Part of a small language model's weights: vocabulary 2048, 266M tokens.
MLP neurons of a small language model. Each row is named by its layer, matrix (up: input weights) and neuron, and shows model dimensions 16-143. Each number is 128 + 24 x the weight over its row's rms, rounded and kept within 0 to 255. Numbers have three digits each.
A block is one neuron, or neurons of one layer that tend to fire together. Before each block is what it responds to, as a language model described it from the Wikipedia text at the highest values.

Description: Leading digit of a count or measure after words like over, about, than, of (over 1[20], about 3[,000]), plus table match scores like 3–1.
L6.up175:140104083111163166128129091154135095123160164153108170142132108094125153149139124143150140106136090149146099141114112116137120108138103108113119129129130141160140131129130163126177071107155140132148112147150138122109161135097104114123112118143134106135130148151114099103134114194153156136125075120138139109152125122118103099128139145125138126140118184129092112089143146134152129142130
L6.up188:154116114151127122097165137140157111126123088132155116131133122119124154176131132152132145143087113085151138143129128147148091137125155167134095101117159154084070117148158116138142073100121095133140127118152106160153179102110092139136130173142102154120128140166150111057194069080134109104092110131107126125140137113151102098120157128130151168136125130151090122128135154132145117113125
L6.up404:110138116119106139128126085135158150141157123107148125120098168175158160105133152111111161136109096091150093129112133139127139083125107155110108133091131118145083103158147150160115103115121136134126107092112099066113115141166132131115162101113110135125166125149164132120133115154120125185146172137132135121095129152117172098132168116156097156156134087146094117151132133119158115142146
L6.up541:161138135105125115149192114146131108147145138130122141157133139103133111141142126087109136127145137147184144113131091115123102139172124118097113105130119118113099117152157164134169126145149137115144117154142075106175132134127107128138139145112104105126134147125119081132169118133163120101155128127142136160131136106125140111123130166119060117110141102116091187138130151124160144134119
L6.up670:165136104127143117091133079109179099140152118130139165125108148160070155136116130141112149108065109102141133139139095145128121099173142123121083108090111138180054146097084118148098130079116179134124134089101127086121133158119144127149143124067137131134116144168130127107151081128133133156196128120135133088095130123111114090114118146153144136141111119105146108141120145185156119126107
L6.up963:156127130115153136107166103106146132109165091130119114151157123140128135071164135142111152134122112127147106120164123156165167103130093160069117151116116104125106153113129126145165151091110144104175105119154132083114154117152141099139114134139127112119112126152141125132116130152110135121108139104131121150099121097098073100059164137122118151116116186151096107088127137116147123110131
L6.up1113:134132156127140126109166101111153130155134147106137107143109113130144142114144126113134115073103182132083123121141139105128144115161102167128136140134144111139145104108135109145067114158092145142112135102136109107131163141110156103135099120089157129140099189143098132138099095137129151123110117158111146139139116113157068071152088113173103076124118113118133109109113095072114104119132
L6.up1281:124113094108159121082160080119152112092165101140168113098087109117117181132143157160122115124127105138142136109134136195111094148140109133084097132078146120146110155101156133120135113119115164097165093102144104115126130128142104126145088136128144156139117101133106105113151129151132122142153101149132163099105130084163094109087117156155153114176113147133129129113138110088150096123129

Description: Number tokens (digits or words) that begin a count, score or measurement in running text, such as "93% approval", "1–3 record", "40 lbs", "six Marines".
L4.up58:147138119116161174130151127099129106172129108098120157167131096091126122143181157121104159152100119130117160100136076137123077063102103152131140116126125122164092074169109123170150080142142106116127089169117120149105111145131095112119132135112140110116175172143131129143171089095127106135182102154126142140130095147152121089085117121114128100173143121115153117097128112121140111155132
L4.up84:133130095136116141078148157119117187083096074117120160172103108176127112107127130128080181127124113117102091080172105096080106105139131154145119115121142096129123146150125116156109079117096150140164147153092117112095173126147112127161117105138128114138129134142138144101101125108160110133135138139154117173159166105131110142124121130132123152145121120117162160124146105112116126130136
L4.up194:144125090122125157089140120105145161103133120114126165128133153108158139134083107167118158113083154136133140141120124156131141151118162086095102149107141117144094086095102104161142085129155141110116120151140133135139104118154145123147165101117171126145098139162094139124119124115153111168135076114117138136115154142118133126083144112125128145120092135109124122104109049114142128114175
L4.up366:132134134101151146092161126164127164168116097144173134160091145086134127133132138156128120140098119133084128100123114134145123154123134109096120136099127168080157159150128113158163094111116142116127157133123110139091137117155144111174145152094180117123139155125109096118172122122141092106164152128171084133147099110156122107135118127133097188134076091114170120116145130134104116131126
L4.up783:135102105161133142110149128118164164119131134124097114118129127123152132102117140128107144111087133074133102130170099107140158147131131151121112151113134133134136111163109165143124099093155081177080085108132062147100165130124108096127117129128134109072122146150088138138148125157137096078140107123095136159153109133148127114174135130150102150134079162120156113132132108141115142128113
L4.up870:129147108150149180100155132096086151150140092100132149109118163127151108138133120125090138096120080143132125114096112104116106158131096118103134147120099144150132108117099132166101104107115156168137121147130093095089111153123118155099139118098159169089125149136137150102131107108139124111129123153165166098149092123098094114094168121142132121092152106154130132134118120145119124109141
L4.up1256:133112114108114111130134165127163145104134095114132123150141164107142061155159134133104151142129127122171135120133096140099133100127124111136101137121125073146092107119122121179147101124148188165114092161154089074139114120140109128140153093114139161148134101072106151124086114100108111170114111167143115094148126125137140093136120105120075105128124155113162111136095124126121103156141
L4.up1787:116112111111153145088141116141150140133120097106128119126105095149164139145153113140086138131084148123135107108099075166148149140104090140098127117075079104124105088168102108149146106104105127132115141119126046140141162098127147111084119103096162139103133148162131102109126121115142097113161154140143164103104167117110090136150148107161115115182093168111126113123128123152110154093130

Description: Fires on the word right after an auxiliary or linking verb (was, is, has), chiefly "not", "of", "only", adverb "-ly" endings: was not, typically obtained, originally recorded.
L4.up137:109159123177125147146140107125128108133101155111108141116123136122116129187096105119125135130154088192057133153147147132158126128115122133116131146098105154119096120091112136120123119086155113160136125128142150097085178124125124124114097123127154150098120123159143125120119134144105121154132159148160150130135148139139118163134133109142136146124063130124176095108134117161162134163074
L4.up199:158160129129102069104154099119101091151111124109115170149122092121158077171125135089122124125146094109059121158131102160150108130179125140129087133128111142136104144140128134136139108075111170161148107110112098131093100120117132123157118087105148134125159136135128110133116131113113111135150182120151105127093077132134138147147091111110109142138115159140096111115104083107133132143113
L4.up229:142098115174101155063127126133150138175158135130139183084124139147127134126114107105121111150129112129072143156113167118147097148157120126127126180133141143135146103107126092120137119131140138159127099147145127121114099103150087098153165103122136127080149131136120135146122148134091123137131153104115105122112110163123118168119160149095151120125108170138127126118140108135116126131117
L4.up241:146129117168088159108103126129116122150113109130122157141125128090092116126166111139115140139137153127127144143131120159125116147132118101093088164085147085154090152093098143171143114108133168153147139137170104124118141094081152112122122121129130156110129113169134109119120144111121103149197129138112116155123140130146134091100148147134085115118104134130112141091160149159137104156109
L4.up1163:118146143114088175070120127138098122114144121146146167131156160124113111112086096096156159130143150142129144149140144138115123093153135105128144149142164121158147114143099100155136127110166128147098119150148131132160142151199157157134124103116158115086119152124125106124139106111157123100154143092129101182116141167102140126134092141154103141116059105123131121151160109132128130160118
L4.up1295:125168113138131131109088121104096150083122113118152131117156158135147135186123083146172157096184089151081116153156089167132132122138127136116130141126163114137084140121110143152137103133114130129143130126175141124061127095145163153130084157091110116137100145132151134145106155097158127160155125061148135125127128114118111112088092092031133150173095104123111104163118101114128160104136
L4.up1587:151107092153112134111155077155113139122126137094129120087133110123114119145119158094125104142117053122117158146131113153151080133107145131085161123123157058171105143162098140118131162084114144144146138171135117132156101114145073118104135129132163144110073135143124161161124133152104163125167160105147112131133123149131124158130096109105090123147102074132120094127147118100119133124125
L4.up1754:170169091114121137157140106133150130166112107111094128147122159130110120145104144083176122102058167168132141146169114148117095166122156114098096103087105058127084129143105147157142127083126132167087120174162088173101105085159148102149123077110112145143169120146152132134135119148139110139146081148155119145147097173142132143150138126122136134158126141113126123104132168104140139171114

Description: The first digit or letter token of a number or code, usually a quantity, year, or measurement, after words like approximately, counted, or between (e.g. 2|88, 15|93, 0|.44).
L2.up399:169150126071159081111180115135163132119128130138062098117109101160123140099137101131113117148141091121133144122172119131167125136118151142072106171111133130112114127133099118128157070109136122106145145167157069110147130146158109090108145136077156153093140131119112139086124119089113109101145091111139158149155130123125108130118148142091125186129064175159122125111146122126112076168116

Description: Fires on relative or complement "that" (patterns that may, wrote that), on "also", and on adverb-ending pieces "-ly" and "-ally" (usually, specifically, musically).
L2.up249:150138075122146147152161140147137099101115122131134178144127147108137125138117085085123135172160120105102172128157130122134130151139107158094125126121143127161115152117130164128114150094126122098134098134117115119139128150152143122117167105095166101140094127084127138135117068094142144183114062088151146145095145167126129127114050143109121154133119116115121140145147121105154119164095